Weights of a small transformer language model.
Architecture: RMSNorm before each block, rotary positions, no biases in attention or MLP, untied embeddings, normalized queries and keys.
Training: 1133M tokens, 4323 steps.
MLP neurons of a small language model. Each row is named by its layer, matrix (down: output weights) and neuron, and shows model dimensions 208-303. Each number is 200 + 40 x the weight over its row's rms, rounded and kept within 0 to 999. A neuron's up and down rows have the sign that makes its largest values positive.
Before each neuron's rows, "raises" lists the tokens whose logits its output raises most directly, leaving later layers aside.

raises: ") was an American", ") is an American", " African American", "On March ", " of American"
L16.down1861,224,170,183,177,206,247,204,167,233,218,193,236,182,248,199,244,210,188,124,248,259,205,158,241,197,254,237,233,199,231,201,194,292,205,125,159,161,243,200,133,260,225,137,218,174,216,215,258,126,197,193,259,153,246,167,224,169,182,231,176,132,191,247,166,152,176,120,296,179,173,190,200,256,200,153,218,179,214,202,153,173,245,231,157,259,242,236,163,176,200,211,203,195,234,249,186

raises: "er, ", "er,", "er and", "er.", "er"
L8.down472,250,170,215,232,92,156,243,208,151,211,282,120,191,239,179,263,241,233,179,231,211,192,233,255,176,198,252,234,207,176,235,203,152,277,231,132,188,241,260,131,184,238,244,181,135,183,245,248,166,170,199,242,202,202,170,257,174,234,274,154,241,201,208,211,146,207,200,199,135,158,143,216,130,206,213,144,172,151,200,241,300,194,206,213,187,246,173,176,216,209,179,190,144,234,111,153

raises: "in", "c", "re", "y", " G"
L16.down1979,256,202,147,167,201,187,199,232,191,170,232,244,188,146,226,198,186,229,173,172,270,249,226,205,233,261,234,177,165,99,142,179,254,145,218,193,201,175,214,209,247,173,146,197,114,219,169,236,280,188,210,190,116,186,225,142,134,187,239,216,194,261,240,126,164,186,174,200,278,144,187,197,256,221,149,194,235,171,210,240,176,216,170,144,248,239,154,197,188,196,278,201,159,226,77,194

raises: ": W", ": D", ":", ": L", ": M"
L16.down462,265,176,98,191,194,140,251,201,183,238,204,246,283,203,221,262,181,263,239,242,223,119,229,190,172,253,223,261,238,221,102,238,261,232,215,264,167,198,177,184,226,155,219,250,193,249,172,210,140,148,243,126,174,170,176,189,202,166,191,194,228,121,184,202,206,299,215,212,163,205,249,186,279,190,240,217,226,161,200,155,229,257,130,222,186,176,204,243,223,271,180,220,244,150,183,202

raises: " matter", "ised", "ized", "esc", " medicine"
L8.down1699,169,207,190,185,187,203,142,191,185,209,214,236,160,153,207,139,238,194,165,208,179,147,213,199,196,266,216,146,176,182,230,196,163,203,184,227,191,202,250,217,239,95,162,81,263,197,205,268,139,226,162,151,196,212,281,227,251,201,227,208,178,231,177,211,163,222,211,176,168,146,182,159,234,125,174,98,232,269,143,278,172,234,214,122,209,157,153,216,202,201,205,265,196,205,222,159

raises: "aug", "eter", "ert", "oll", "ietnam"
L16.down783,301,162,265,160,185,182,178,218,239,203,244,292,222,170,218,137,162,165,175,221,187,149,230,260,167,203,221,164,209,209,199,163,232,200,167,180,144,241,246,253,197,209,269,159,254,201,196,184,265,175,179,187,198,292,169,201,256,245,248,213,140,194,164,245,167,206,212,202,175,137,200,220,203,177,135,233,185,242,137,261,194,150,206,213,216,223,222,100,93,180,231,177,249,287,218,150

raises: "450", "720", "110", "60", "050"
L16.down448,109,196,228,229,175,196,182,94,162,205,250,203,196,194,195,250,209,112,179,235,228,204,200,170,221,191,152,162,196,181,200,245,214,224,193,126,158,197,209,240,184,179,65,227,200,258,220,220,263,242,182,175,230,119,198,215,204,247,188,211,203,236,200,177,151,215,168,178,213,191,152,213,133,184,160,189,230,227,216,170,262,91,226,155,192,241,204,261,175,163,252,126,186,205,140,216

raises: ":", "-", "–", "k", "\n"
L16.down1785,235,243,97,247,303,195,183,213,233,221,183,199,274,250,228,197,198,200,213,226,182,191,252,179,193,225,235,184,149,199,121,227,162,249,239,195,206,308,170,214,132,235,198,231,156,225,203,262,197,209,235,198,160,195,253,253,255,146,199,189,211,146,242,177,246,166,209,191,176,181,128,220,223,255,204,198,219,183,184,241,195,191,244,190,295,202,197,201,164,205,129,272,144,141,205,218